Part of a small language model's weights.
Architecture: LayerNorm before each block, biases.
Training: a variant of Muon for these matrices, 834M tokens, 6364 steps.
MLP neurons of a small language model. Each row is named by its layer, matrix (up: input weights; down: output weights) and neuron, and shows model dimensions 192-319. Each number is 128 + 24 x the weight over its row's rms, rounded and kept within 0 to 255.
After each neuron's rows, "fires on" lists the tokens most often at its 100 highest values on Wikipedia text that the model never trained on. A number after a token or word is its count.

L2.up478 [127 119 140 138 119 117 105  92 122 140 150 148 102 161 113 119 137 167 149 136 144 112 131 132 116  92 149 136 146 174  98 149 109 128 132 122 135 134 112 127 130 141 157 170 162 135 112 107 136 156 102 138 115 150 100  85 122 161 128 138 141 133 112 127 118 104 122 127 181 143 114 164 127 133 146 164 138 150 151  97 125 109 126 126 130 145 124 152 143 134 104 152 135 144  82 149 108 164 120 127 131 131 124 102 132 164  94  89 116 128 143 125 115 130 127 118 107 130 106 148 169 148 150 163  95 117 136 155]
L2.down478 [113  88 140  96 138 126 123 130 132 147 140 132 132 139 152 163 107 142  96 133 132 110 112  88 116 115 163 113 136 100 154 145 156 153 150 110 163 146  77 140 155 151 146 124 147 140 129 126 112 111 155 123 133 105 174 116  99 120  77 137 124 135 128  97 105 140 138  94  68 122 158 156 134 140 118 147 184 119 120 170 143 144 118 159 136 138 124 137 121 112 104 140 161 140  94  89 132 115 156 177 142 133 116 104 171 107 150 131 110 147 124 102 124 110 141 130 148 131 126 110 201  84 111 137  90 122 164 172]
fires on: " st" 58, "st" 21, "est" 4

L2.up1051 [114 136 109 172 132 124 151 114  93  87 111 115  99  89 141 107 127 103 122 149 111  79 137 182 148  94  96 118 152 138 171  89 129 118 155 107 127 124 121 154 136 101 125 117 134 114 115 106  92 162 146 120 125 138 124 169 156 130 139 162  92 122 140 124 116 133 117 138 140 143 114 129 112 166 112 161 133 125 132 118 197 116 144  89 127 155 140 150  78 131 155 111 123  79 125 132 138  69 149 135 121 101 151 151 118 144  94 142 121 120 174 129 136 135 109 113 157 146 164 143 125 116 133 125 159 150 160 159]
L2.down1051 [154 133 162 112 130  96 133 124 113 121 116 121 154 164 137 148  99 136 165 133 123 108 154  82 141 156 119 135 162 154 111 128 136 109 146 149 117 122 113 135 102 108  99 163 140 160 157 118 132 145 132 168 130 116 133 140 129 125 113 101 123 126 126 118 157 107 148 151 157 118 146 156 149 151  98 101 132 140 114  98 127 149 142 102  87 129  96 152 129 107 126 120 127 116  92 163 110 101  92 124  90  73 160  83 140 176 157 119 102 132  87 178 141  74 122 102 139 148 134 149 130 141 111  99 152 146 127 127]
fires on: "ell" 47, "op" 15, "7" 6, "4" 4

L2.up1390 [139 106 128 144 153 115 118 130 117 101 102 109 160  89 135 111 158 131 127 112 119 167 115 122 149 107 107 123 108 114 123 117 144 107 143 150 122 147 114  99 167 139 158 135 120 108 130  98 139 142 133 134 160 129 116 100  91 111  97 157 167 130 138 123 141 109 132  90 144 116 127 153 118  81 135 128 144 138 134 155 139  67  92 120 165 126 124 143 155 110  77 106 165 143 117 129 103 159 114 122 113  86 119 118 162 111 178 174 152 106 139 104 120 110 128 139 141 114 127 151 135 128 101 124 161 118 160 113]
L2.down1390 [131 140  93 131 119 163  84 113 134 171 132 118 127 142 148  84 136 122 104 135 131 113 142 114 121 196 137 163 149 165  80 105 147 122 167  89 134 116 131 103 115 142 108 129 107 133 154 111  95 163 118 150 133 148 126 145 154 117  72 155 106 152 148 126  81 141 129  96 139 106 180 139 183 143 128 117 116  96 157 123 125 154 154 138 118 154 133 151 134 168 126 136 155 129 139  80  89 121 109 114 126 147 128  98 163 142 115 154 140 139 122 120 150 121 142 152 144 103  94  95 141  88 139 163 105 128 142 126]
fires on: "ing" 33, "ment" 7, "ed" 7, " of" 6, "re" 5

L2.up1411 [121 114 100  90 109 134 137 132  95 149 151 114  73 124  67 105 130 175 142 121  99 154 121 117 119 112 148 142 134 148 164 156 117 100 195 117  90 135  99 141 151 155 118 107 125 185 107 158 149  93 121 141 147  95 110 134 120 118 137 144 113  83 117 160  98 136 134  85 178 102 145 135 155 104 124  96 113 135 138 124 135 133 134 138 111 141 125 125 133  95 100 167 119 135 103 149 104 109  99  89 147 126 132 119 145 130 118 145  94 127 142 109 135  99 140 137 123 102 123 104 167 179 143 142 154 166 121 109]
L2.down1411 [123  91 116 146 136 104 119 132 133 125 147 123 116 138 141  89 133 126 144 153 133 113 128 113 103 124 125 125  90 125 143 146 125 105 199 149 114 115 126 179 155 142 120 130 144 165  95 109  88  85 144 128 117 110 144 103  85 109 100 129 124  74 168 123 133  83 144 118 121 132 153 111 124 141 108 110 118  95 152 136 104  98 118 129 102 134 165 147 127 126 128  90  80 117 132 170 127 109 151 160 128 158 134 141 150 140 152 150 107 107 138 102  79 121 147  90 150 146 119 158 153 105 140 129 145 110 122 155]
fires on: "st" 30, "m" 17, "p" 6, "h" 5, " 2" 5

L2.up894 [107 154 126 156 142  91 140 148 135 132 111  97 132 140  96 128 108 100 147 164  83 134 127 127 116 103 110 174 111  77 117 168 133  65 137 102 168 134  98 131 130 122 129 175 100  96 150 125 109 119 132 134 120 121  99 137 110 134 139 103 115 134 120 119 127 132 105 132 130 121 125 157 146 149 135 130 145 171 113  94 126 144 110 148  90 123 122 183 116 107 104 107 164 110 158 127 187 105 145 120 161 149  85 137  66 127  75 123 161 129 146 119  94 131 116 135 120 105 122 137 132 114  89 109  94 126 154 117]
L2.down894 [128 127  83 153 129 178 112  63 134  56 135 142 112 111 143 148 164 166 112 121 151 122 128 112 159 138 143 147 156 136 123 113 133 130 149 153 111 128 156 113 106 141 102  77 168  99 119 156 120 146 124 128 142 128 120  96 132 131 103 143 150 119 132 123 136  95 168 131 136 126 120 117 143 101 131 129 136 132 137  99 139  99 145 103 179 103 160 100 111 149 132  90 165 155  96 134  99 111 112 131 112 125 140 139 161 133 108 141 138 146 112 116 144 148 143 140 120 139 114 149 111 134 136 121 130 148  89 121]
fires on: ":" 39, " was" 16, " by:" 9, " |" 5, " became" 5

L2.up992 [ 96 107 127 127 144  88 154  87 123 103  99 174 105 111 109 136 104 117 103  96 114 112 127  70 131 110 137  81 159  99 107 132 120 150 127 117 178 135 166 182  91  96 141 133 110 153 142 138 147 127 151 129  96 102 171 146 118 127 122 136 130 113 131 130 106 140 105 128 152 169 126 122 101 133 135 128 162 147 140 125 125 123 138 153 104 134 119 126 116 121 115 141 130 126  91 129 129 122 138 153 121 104  75 127 161 107 113 143  87 153 140 137 138 176 107 151 129  95 131 149 155 109 126 113 124  87 170 173]
L2.down992 [154 138 107 119 106 164  84 110 132 138 115 156 138 142 127 125 117 177 182 118 146 117 164 168 140  77 147 117 170 111 116 122 102 119 106 156 106 108 111 149  98 140  96 145 150 111 136 105 125 128 173 183 135 103 133 138  94  91 117 135 129 135  92 177 129 139 139 154 145 165 141  82 100 117  86 132 142 145  87 112 119 111 135 154 123 168  90 127  77 118 123 144 111 132 125 129 129  83  89 108 160 133 156 169 133 175 120 137 126 127 106 189 130 114 110 162 136  67 107  99 120 155 129 157 161  73 129  95]
fires on: "8" 20, "5" 15, "4" 10, "6" 10, "7" 8, "00" 6

L2.up1087 [155  98 153  85 104  91 129 137 105  99 180 127 125 106 103 113 121  97 131 124 101 141 164 201 140 154 175 117 117 135 164 152 185 138 144 118 173 127  96 145 105 131 132 153 133 130 144 102 160 116  88 120 144 107 124 151 143 150 114 138 127 113 127  90 101 126 116 111 154  80 114 163 125 109 150  98 138 126 128 100 167 117 125 135 125 140  85 141 137 167 148 148 167  98  92 106 111 105 109 150 137 167 159 148 124 109 133 108 115 134 132 155 131 136 135 135 166 159  95 138  78 142 117 102 182 157 119 126]
L2.down1087 [128 160 146 149 124 125 147 154 127 105 137 114 106 126 134 116 169 116 144 104 135 121 133  74 108  98  83 135 138 117 113 140  89 108 144 170 105 125 144 158 107 102 118 120 140 135 128  87  93 144 149 126 134 156 113  97 131 148 116 110 114 122 113 155 107 167 118 117 108 104 148  98 111 112  95 112 115 134 117 133 129  83 135 142 118 127 131 143  94 150 131 130  88 147 128 139  89  94  97 120  98 166 176 121 118 108 129  95 119 104 118 106  94 121 121 106 127 111 150 101  99 134 154 123  54 133 141 110]
fires on: "ing" 16, "al" 9, "ed" 7, "ot" 6, "ep" 6, "et" 6

L2.up912 [138 135 118 111 129 121 156 118 149  78  83 102 135 134 141 106 129 149 121 121 154 191 130 121 131 145 151 122 141 149 137 137 131  96  88 118 106 116 125 168  97 126  95  95 134 113 116 127 118 154 160 133 165 163 109 158 106 150 128 150 133 150 130 125 104 120  96 108 148 133  86 162 107 126 154 116 124 112 169 153 107 119 159 174 139 179 109  90 162 159 174 148 138 139  95 122 153 139 137 114 154 107 134 104 108 124 142 108 103 123 105 121  95 132 147 166 143 175  73 108 171 151 126 107 116 127 111 147]
L2.down912 [143 127 123 118 151 121 146 178 152  95 132 119 177 128 114 144 140 110 155 102 119 166 140 159 159 118 180 119 129 110  98 127 127 121 105 106 114 110 111 141 112 175 193 118 128 134 124 114 116 123 138 123  81 153 100 133 127 124 158  98 154 171 139 138 140 121 167 124 111  94  98 159 142 100 111 174 135 127 123 170 113 121 105 129 107 146 117 137 160 131 102 151 166 130 118 144 157 131 116 113 123 125 140 144  97  87 118 116 135 143 123 138 166 118  67 142 125 160 116 152 150 132 163  81 134 144 123  85]
fires on: "ud" 34, "il" 12, "al" 8, "ur" 4, "od" 4

L2.up629 [143 120 160 128 134 136 120 137 159 125  58 118  76 172 135 136  99  92 135 147 132 135 107 108 141 128  84 116 132 114 117 136 134  75 131 124  81 116 131 148  91  86 164 125 137 147 115 132 128 146 106 109 153 151  96 128 134 111 123 170 126 129 135  99 106 108 116 164 136 125 100 139 138 142 148 107 111 109 143 132 147 165  82 174 127 107 108 110 157 107 175 119 156  93 159 121 109 126 153 129 110 103 140 112 109 118 135 112 110 145 140 137 157 121 129  84  98 150 134 129 125 109 127 124 120 125 134 170]
L2.down629 [130 141 124 120 109 124 139 171 135 124 177 109 112 175 119 134 122 151 119 110 155  95 134 172 136  87 114 120 115 124 127 119 122 165 102 105 101 141 105 161 112 132 186 151 123 130  91 108 134 153 163  58 115 134 151 126 149 114 135  83 102 142 135 140 156  92 157  92 144 100 105 138 171 115 104 154 102 126 161 141 141  87 119 161 133 136 138 117 144 148  90 151 131  89  78 126  80 147 109 117 116 135  99 100 113 147 161 152 103 137 114 129 115 173 128 128 138 109 121 139 156 105 123 142 112 149 165 113]
fires on: "," 19, "ug" 10, "y," 8, "a," 7, ";" 6, " in" 6

L2.up650 [120  99 127 150 134 143 113 113 110 131 148  98  85 124 124  91 143 122  91 113 142 158 166  60  96 139 145  99 168 164 120 127 118 170 134 136 114 132 131 135 107 105 120 131 122 137 180  70 103 113 116 136 158 118 127 120 138 112  85 166 136 114 147  92 118 122 110 109 124  94 151 131 138 170 166 121 127 106 132 148 134 102 152 137 106 169 141 110 149 103 124 125 130 147  94 154 119 123 128 145 122 108 113  76 163 121 130 131 143  81 143 103  84 112 122 172 146 102 116 116 132 140 118 152 147 107 133 103]
L2.down650 [ 88 204 126 138 106 156 122 102 104 137 180 111  86 123  83  65 130 124 159 156 140 105 141 140  99 100 132 109 132 142  93 122  97 164 111 162 113 127 165 130  80 108 144 123 142 151 141  94 114 127 148 175  91 106 119 159 115 135 107 108 126 122 160 110 123  68  95 143 172 101 125 126 116 102 138 136 116 103 122 139 152 104 162 154 135 141 159 149 114 123 125 154 143 133 136 100 133 134 143 101 154  86 124 134 116 130 114 148 195 127 175 140 135 115 109 146 120 123 106 129 164 160 131 141 160 131 111 103]
fires on: "ed" 23, " end" 17, "ing" 8, " sl" 6, "pl" 6, "ag" 5

L2.up1045 [113 155 156 121 149 111 113 164 132 156 145  96 110 159 114 170 108 150 121 120 108 136 163 147 123 133 123 123 114 149 113  96  77 156 109 142 166 131  87 134 144 133 121 111 119  93 130 138  94 156 139 153 157 150 148 162 169 129  90  87 108 136 146 127  92 134 120 127 142 115 160 131 158 156 137 130 149 160 131 125 137 121  91 135 134 116 167 122 147 179  93 120 113 124 131 117 174 110 156 146  64  98 126 127 170 107  50 157 145 142 107 121 102 114 186 125  94 131 104 104 107 163 106 100 125 182 131 152]
L2.down1045 [183 129 142 126 151 140 155  70 123 111 103 142 126 136 183 136 133 103 108 144 146  97 127 124 108 139 146 143 142  84 121 183 167 120 139  71 144 139 137  94 113 136 128 112  89 106 134 142 122 121 123 103 128  97  90 112 104 142 144 131 178 131 141 138 130 100 139 141 118 150 107 152 107  97 127 131 167 127 142  92 174 108 187 101 137 119 130 142 115 112 142 120 154 141 114  96 122 159 128 134 132  84 140 103  87 145 114 115 133 116 119 150 153 130 153 161 119 119 111 155 151  94 122 152 100  75 138 147]
fires on: " |" 72

L2.up294 [132  95 141 114 119 166 132 112 196  96 125 146 153 168 146 102 150  97 144 150 150 160  83 120 177 152 116  97 184 130 144 110 114 136 128 104 117 108 206 110 134 137 167 135 132 160 130 100 144 122 103  98  94 147 100 133 108 135 115 168 128 105 124 126 105 108  83 162 102 161 151 109 152 128 111 132 100 127 155 115 115 136  99 141 173 153 162 145 123 110  88 141 139 125  80 113 161 111 135 121 120 148  96 138 165 116 133 130 141 138  73  98 130 101 138 118 133 117 120 112 131 153 119 138 129 133 155 146]
L2.down294 [127 117 139 116 115 134 110 150 137 100 169 132 122 120 152 107 113 142 138 118 154 142 143 124 111  81 171 183  64 162 117 107 126 159 156 127 144 141 114 114 143 131 139  71 139 152 113 118 100  71 117 174 148 142 106 137 141 104 146 114 134 166 109 137 203 139 148 145 132 133  87 143 119 117 113 118 128 120 117 124 127 108 149 128  64 101 110 127 144 132 141 128 144 113 123 120 153  72 123 131 141 142  81 111 135 150  81 149 167  91 107 108 140 149  96 151 134 147  96 142 155 123 128 129  92 167 135 100]
fires on: " of" 32, "t" 13, " %" 7, " Ar" 6, "ep" 5, "as" 5

L2.up64 [163 131 137 148 130 128 102 118 128 145 114 121 127  94 132 170 158 121 139  99 113 156  86 156 160 144 119  97 161  82 132 127 137 126 124 143 106 108  97 137 120 144 125  81 130 124 117 128 120 127 145 127 129 192  89 175 150 134  96  90 107 136  88 124 108 137 150 112 119 114 167 108 176 107 129  91 126 147 142 120  82 158 115 104 109 138 122 172 157 137 120 144 137 139 146 151 120 121  87 145 124 116 123 102 107 132 135 163 100  84 144 130 100 159 111  88 110  78 131  88 112 122  96 147 125 157 120  97]
L2.down64 [107 124 124  94 151 123 148 135 157 103  68 153 107 127 108 136 135 110 143 130 109 121 122 140 110 144 143 152  94 152 126 152 109 102 113  79 154 179 135 154 166 106  95 116 110 105 172 152 109 122 110  91 115 143 120 118 120 116 102 170 147 136 161 167  81 111 138 156 104  93 141 103 130 124  72 127 169 146 118 131 171 131 122 140 135 117 107 141 140 107 139 128 137 119 129 123 168 116 135 118 120 106 160 142 124 146 137 176 126 113 130 109 154 111 117 145 120 157 202  85 139 164 133 154 119  96 154 109]
fires on: " |" 31, " of" 16, "on" 6

L2.up60 [129 130 109 140 104 101 152 125 128 115 124  97 140 130 131 119 109 108 125 115 166 141  83 122 153 125  95 122 132 157 135  88 142 159 151 120  98 141  94 103  98 128 118 126 142 101 162 124  77 134 117 136 156 142 154 100 143 150 103 122 166 126  97 131  74  97 122 116 149 149 153 106 153 122 109 132 135 139 156 141 105 138 122 143 130 128 134 116 113 120 128  90 148 163 100 158 134 144 136 101 100 131 105 132  92 151 129 156 105 104  84 121 126 144 129 177 136 107 161 101 162  91 118 120 155 121 108 124]
L2.down60 [139 129 109 138 140  70 117 129 163 158 145 174 143 180 130 129 149 109 115 107 110 171 116 115 107 131 151 109 106 143 106  99 151 106  82 124 103 138 143 160 137 171  98  91 132 175 115 180 135 178  94  63 102 140 131 124 107 135 168  91 133 123 144 132 115 121 121 118 120  92 139 120 124  92 150 109 144 127 101 127 153 161  94 158  99 132 111 148 130 184 108 160 128 115 138  97  89 103 160 151 126  79 102 136 115 119 102 148 115 115 140 130 142 124 101 144 167 111 129 154 151 137 102  94  98 127 144 112]
fires on: " to" 36, "il" 13, " of" 13, "ust" 9, "al" 5, "." 4

L2.up883 [ 96 149 111 160 154 155 167 105 124 125 131 113 133 124  98 137  69 115 104 103 133 111 135  77 168 113 144 115 120 125 137 169 161 118 133 105 119 132 156 117 143 127 145  98 109 100 171 151 129 140 132 141 112 111 101 103 132 156 156 144 128  72 132 113  94  91 152  84 130 174 116 171 130 119 116 158 153 180 139 125 108 119 140 169 118 103  92 172  64 145 166 104 101 142 116 159 119 158  95 138 111 157 146 113 102 126 145 162 148 134 134 159 130 134 174 121  93 110 133 129 115 120 161 107 111 139  63 143]
L2.down883 [145  87 143 110 175  83 158 143 172 162 152 156 148 148 166 135 132 111 129 113 116 153 149 128  93 127  95 124 162 153  97  79  94 135 127  92  73  87 110 128 118 106 132 129 103 132 113 118 136 114 143 134  61 132 130 147 148 154 156 107 135 124 112 136 110 150 100 126 163  97 122 146 123 132 139 106 106 163 169 113 104 102  87 114 115 166 151 126 142 121 105 130 111  88 123 158 135 133 132 116 130 126 154 121 147 129 141 125  74 119 126 111 114  80  73 165 154 104 116  99  84 137 116 113 108 114 147 135]
fires on: " on" 30, " in" 24, " at" 14, "ict" 8, " for" 4

L2.up1114 [153 154 161  99 129  90 112 137  99  80 138 150  35 142 105 149 149 120 151 166 109 140 111 110  81 130 137 128 145 132 185 143 160 134 117 121 120 150 117 141 117 121  94  92 124 127 129 142 116 156 132 118 134 131  99 118 154 117 150 154 124  82 134 142 129 147 136 106 160 155 126 133 149 124 107 136 129 162 111 101 106 119 156  93 151 128 128 123 125 103 116 154 135 154 133 159 122 134 124 103 137 103 122 166 172 165 221 142 101 160 145 124  88 157 154 135 105 140 115 116 109 154 116 140 128 144 138 144]
L2.down1114 [ 98  65 147 141 206 113 136 101 152 137 154 130 103 121 146 163 168 121 138 134 121 135 101 158 141  95 133  78 168 106 143 120 126 127 179 110 157 141 113 109 121 161 121 122 153 152 130 101 134  94 114 113 120  89 107 145 108 179 114 135 121  89 120 137  98 121 119 137 104 108 126 142  99 139 142 143 144  96 113 126 146 127 139 145 148 158 116 128 100 125 100 146 157 133 113 105 115 124 118 124 168 140 130 128 119  93  78 100 173  78 124 138 144  95 121 132 100  67 141 175 127  83 132 125 102 178 115 125]
fires on: "st" 51, " qu" 7, " int" 5, "ist" 4, " the" 4, " de" 4

L2.up574 [163 105 145 103 126 131 111 123  96 148 104 117 155 131 124 104 148 176 178 172 113 101 108 175 116 143 143 114  95 146 145 101 155 142 131 144 133 145 132 170  94 153 130 135 131  99  87  98 122 125 127 113 150 137  88 129  85 156 154 103 144 163 137 102 105 154 153 154 125 105 122 127 112 129 175 140 114 148 111 124 115 102  79 141  77 129 174 111 115 112 123 134 116  97 125 146 124 143 148 154 109 156 137  97 135 153 125 154 120 106 146 132 117  98 157 171 136 123 101 122 122 102 113 126 100 156 144 177]
L2.down574 [111 169 135  70 107  96 115 103 136 105 126 135 117 121 123  98 119 139 148 102 166 122 120  98 108 108 145 141 119 101 109 124 107 133  92  82 124  91 130  95 165  86 119 126 131 154 139 122 139 153 153 175 137 119  90 132 106 169 127 146  96 130 101 130 116 121 114 116 163  90 165 146 132 105 121 115 121 106 144 140 134 117 128 143 149 116 111 147 179 107 140 140 132  92 154 144 144 127 125 104 147 139 149 130 120 165  97 130 141 136 107 128 146 134 104 163 106 123  93 119 104 148 128 108 111 126 161 143]
fires on: " |" 19, "==" 14, "," 10, "\n" 9, "er," 6, " politician" 6

L2.up758 [135 113 169 148 134 134 165 132 116 132 139 127 134 126 135  97 117  97 128 131 191 107 124 123 105 121  78 111 165 141 107 155 102  92 137  85 112 129 123 114 156 107  97 134 102 148 132 181 137 146 150  89  79 107 143 107 158  92 159 139 127 110 114 133  64 176 118  43 126 109 112 120 118 137 179 115 105 113 108 140 110 155 112 140 139 152 161 124 160 171 166 179 101 150 152  74 140 114 158 104 149 105 115 107 110 141 103 135 116  89  54 119 108 131 161 111 109 130  95 133 133 117 144 122 140 100 118  93]
L2.down758 [141 109 144 117 144 115 107  94 184 138  54 143 137 144 131 108 138 110 123 149 106 120 154 122  94 143 107 105  92 159  93 152 124 136 134 100 170 157 144  55  88  91 154 116  99 134 163 126 137 111 140 149 124 111 117 113 117  94 111 125 149 116  86 111 118 123 135 121 123 134 153 113 142 140 116 138 146 120 132  95 154 117 119 133 104 123 106 125 147 117 172 161 134 105 136 154 112 131 180 122 122 112  99 139 141  87 165 125 141 109  96 112 117 133 127 115 132 142 137 119 153  92 104  91 164 138 150 138]
fires on: " high" 18, " del" 17, " dep" 13, "ul" 10, " Art" 8

L2.up1526 [158 148 116 153 148 117 126 105 100 126 135 122 125 109 116 137 120 157 141 103  96 146 146  83  88  52 137 136 135 153 128 124 118 106 147 144  92 146 150 140 139 127 165 132 155 145 160 135  96 126 125 139  91 134  98 130 148 155 129 119 153 110  95 115 113 150 159 129 152 145 147 128 147 119 128 133 117 139  97 143  78 118 126 125  90 138 149 139  97 141 131 153  98 112 121 133 107 118 129 114 105 129 156 149  88  85 118 140 113 118 100 155 119 128 141 151 148  88 122 117 172 106 134 116 125 164 144 119]
L2.down1526 [102 111 135 131 156 115 149 105 155 104 110 112 131 127 120 116 120 146 145 159 137 116 147 107 137  62 122 161  98  81 105 142 107 118 142 151  94 147 137 164 116 127 164 123 129 158 130 119 124 112 126 100 132 165 115 173 115 130 133 154  98 115  89 124  98 123  73 121 146 169 105 120 134  92 124 116 122  86 136 136 177 138 157 110 111 115 151 130 103 104 103  85  76  99 152 136 113 141 103 157 124 153 168 121 143 131 189 110  77 155 147 142 141 135 135 136 128 111 131 128 139 145 152 141 109 127 141 144]
fires on: "og" 11, " wh" 9, "op" 8, "ang" 8, " at" 7, " on" 7

L2.up63 [172 107  98 110 125 152 131 150 123  97 170 140 138  79 127 130  91 127 112  81 142 109 121 168 133 144 110 143 155 147 133  86 110 109 129  84 133 155 126 107 110 166 100 129 162 119 133 106 116 134 107 117 116 156 135 133 120 105 105 138 126 139 176 111 132 132 117 160 122  97 111 141 133 132 140 129 141 110 167 155 117  66  75 131 125 103 118 152 118 139 112  94 166 125  87 170 131 146 112 117 157 103 131 137 146 161 121 118 165 128 116 125 116 133 125  90 165 130  83 143 187 145 115 125 137  74 143  88]
L2.down63 [130 151  93 128 133 144 131 147 114 138 125 152 116 138 137  95 171 101 123  90 107  95 128 167 143 114 122 127 131 142 139  34 139 124  72 129 143 160 126  93 126 124 168 115 127 127 114 152 130 151 117 120 164 132 138 127 148 152 119 153 123 129 125 132 142 149 123 158 145 103  74 159 127 113  98 142  99 128 142 130 135 125 125 103 108 108 106 121 118 142 179 142 151 143 111 128 159 130 130 170 145 110  90  92 153 154 133 132 101 152  86  75 185 135 119 103 106 134  98 123 169 118 145 135 136 152 152 127]
fires on: " at" 37, " of" 32, " to" 7, "end" 4

L2.up1129 [ 98 140 138 147 152 127 177 142 137 156  91  97 146 167 139 161  68 114 122 125 128 131 158 132 129 118  96 101 166  89 148  88 122 109 145 115  91 136 139 165  90 123 139 123 168 113 123 101 151  97  98 103 114 119 103 207 133 128 141 124 136 147 119 134 131 181 109 106 145 132 103 145 119 110 113 137 150 126 167 121 110 136  79 112 141 111 151 131 105  69 109 106 176 106  84 133 142 157 123 188 117 116 110 128 160 144 105 106 145 135 109 123 138 151 147 103 144 108 122 110 100 134 109 134 107 105 161 110]
L2.down1129 [160 161 141 130 142 111 149 156 119 101 102 109 115 138 109 144 155  98 101 117 136 141 111 130 151  80 110 117 170 139 161 106 170 137 155 115 153 115 145  96 122 130 155 150 136 125 105 131 127 127 129  97 139 133 126 164 110 145 142 141 133 144 167 145 167 121 141 104 110 117 103 149 151  96 142 165 104 103 163 153 105 115 131 118 108  82 138 149 170 146 142 161 150 127  89 114 135 145 102 117 146 101 107 142 147 156 135 136  79 151 117 134  93 138 120 107 120 129  93 132 142 129 142 123 120 152 117 124]
fires on: " of" 68, " in" 13, "-" 8

L2.up1120 [108  96 142 127 111 122 103  97 130 149 149 143 107  71 120 129 109 132 132 139 132 137 138 107 118 116 108 110 147 130 131 129 121 125 142 117 116 150 125 119 130 130 141  68 139  97 157 145 122 119 120 123 113 132 126  89 127 132 146 116 130 128 150 131 108 126 107 149 138 139 114 105 166 119 150  97 163 121 135 122 162 105 122 112 112 127  76 190 151 129 141 130 142 132 125 172 116 141 138  94 131  96  74 148 141 118 126 118 112 147 104 109 157  86  85 145  89 128  65 143  94 160 130 127 147  98 140 104]
L2.down1120 [155 158 176 130 128 125 119  93  70 142 107 134 108  87 152 172 110 118 142 103 134  91 128 140  77 142 153 161 139  92 108 128 152 169  94 144 143 118 137 117 109 124 173 127  87 127 141 137 139 117 150 143 158  99 113 138 127  91 159  75 148 106 161 125 104 163 140 101 101 116  93  94 123 110 113 153 170 161 120 156  85 136 181 115 111 116 140 133 111 153 153 179 142 122 133 143 142 162 159  81 101 119 124 178 119 128 126 129 181 113 135 116 119 108 169 182 122 156 108 131 138 136 109  70 109  47 124 132]
fires on: " v" 39, "p" 20, "v" 16, "ime" 5

L2.up448 [119 121 135 132 116 156 114 141 126 168 122 129 128 114 124 113 155 149 175 140 115 120 124 137 171 179 193  73  98 148 154  81 166  95 155 150 112 128 134 166  96 148 194 126 145 130 118  79 128 113 107 147 132 124 121 149 156 152 145  71 120  95  99 151 100 149 126  97 112 151 167 141 141 112 124 149 165 129 121  89  98 122 126  90  79 112 164 137 145 106 142 131  78 137 134 111 115 142 130 150 189 113 135 134 123 123 112 150  98 147 177 129 101 119 133 104 147 145  96 109 106 109 102 125 134 140 150 142]
L2.down448 [ 78 115 173 145 147 149 112 124  78  70 141 131 102 174 127 171 139 123 100 128 116 144 146 100 147 107 134 109  91 129 150 159 174 130  97 131 145 125 108 105 157 130 102 133 130 109 160 130 130 109 152 132 112 163 145 126 122 137 116 129  93 100 116 141 127  88 150  82 114 134  91 133 177 109 165 113 135 154 155 114 156 140 112  92 146 107 112 170 117  74 117 127 164 112 128 121 138 130 154 108 138 148 126 110 147 100 125 146 173 175 152 147 150 127 103 148 107  80 118 113 115 143 155 126 113  96 151 136]
fires on: "\n" 61, " and" 11, " of" 4

L2.up378 [165 139 142 115 146 125  87 120 149 122 129 152 106 160 164 127 167 105 131 160 128  75  99 113 165 123 135 125 104 112 157 122 165 150 111 127 140 123 119 142 145 129 134 100 166 175 146  88 106 128 114 141 129 129  95 119 132 132 103 100 163  88 119  93 130 144  67 142  89  85 141 144 135 167 119 114 150 134 137 106 136 102 162 149 180 117 120  62 118 104 132 126 124 135 122 117 129  93  78  84 138 131 179 126  96 110 163  85 142 131  90 113 120 132  85 149 138 190  85 175 118 141 136 125 121 155 149 123]
L2.down378 [104 151 154 125 104 114  94 111 142 122 168 131 119 120 168 139 129 127  96 143 133 152 116 164  89 106 120 195 144 145 127 127 113 170 160 122 155 112 154 130 143 135 174 148 129 134 106 151 143 144 136  94  94 116 169 139 104 181 143 128 153 113 135 134 161 122 143 136 117 152 140 121 155 106  95 127 130 159  97 170 113 126 137 104 134 111 122 126 154 133 143 155  97  71 110 104 125 128 101 123 118 118 142 116 174 127 101 137 112 158 103 107 136 124 122 101 127 131 132  72  63 163  79 155 137 124 121 109]
fires on: " and" 38, " of" 30, " in" 7, " the" 7

L2.up1320 [183 125  92 129 115 167 121 122 117  98 117 173 125 117 128 170  89 137 174 165 168 114 107 113 131 135 151 122 147  91 126 107 136 113 133 100 118  98 108 135 101 145 170 157 130 133  94  86  90 113 145 143 122 107 131 188 128 103 126 149 145  98 101 142 130 136 158 139 128 150 155 108 104 120 144  94 142 133  68 116 119 132 159 156 140 114 107 104  94 121 147  99 101 138 131  81 152 135 142 150 141 173 101 137 127 112 122 136 125 128 105 128 106 139 135 121 156 117  79 112 132 126 138 114 132 150 133 150]
L2.down1320 [ 95 177 169 114 174  92 141 151 157 130 106 126 127 179 119 123 160 137 104  85 145 149 116 118 146  92 119 121  93 173 119 115 116 138 106 128 127 144 141 131 109  98 150 119 140 105 181 131 132 143 126 178 120 104 135 115 131 100 119 123 128 126 132 140 185 127 133 152 135 122 144 119 132  87 129 116 115 146 114 147 124  99  95  88 142 113 145 166 117 155 153  98 138 142 111 175 104 132 137 100  88 106 133 114 109 113 111 116 139 144 132 110 120  63 108 115  83 136 126 148 119 155  99 108 164 136 104 106]
fires on: " of" 19, " on" 18, " with" 16, " by" 12, " until" 9, " in" 8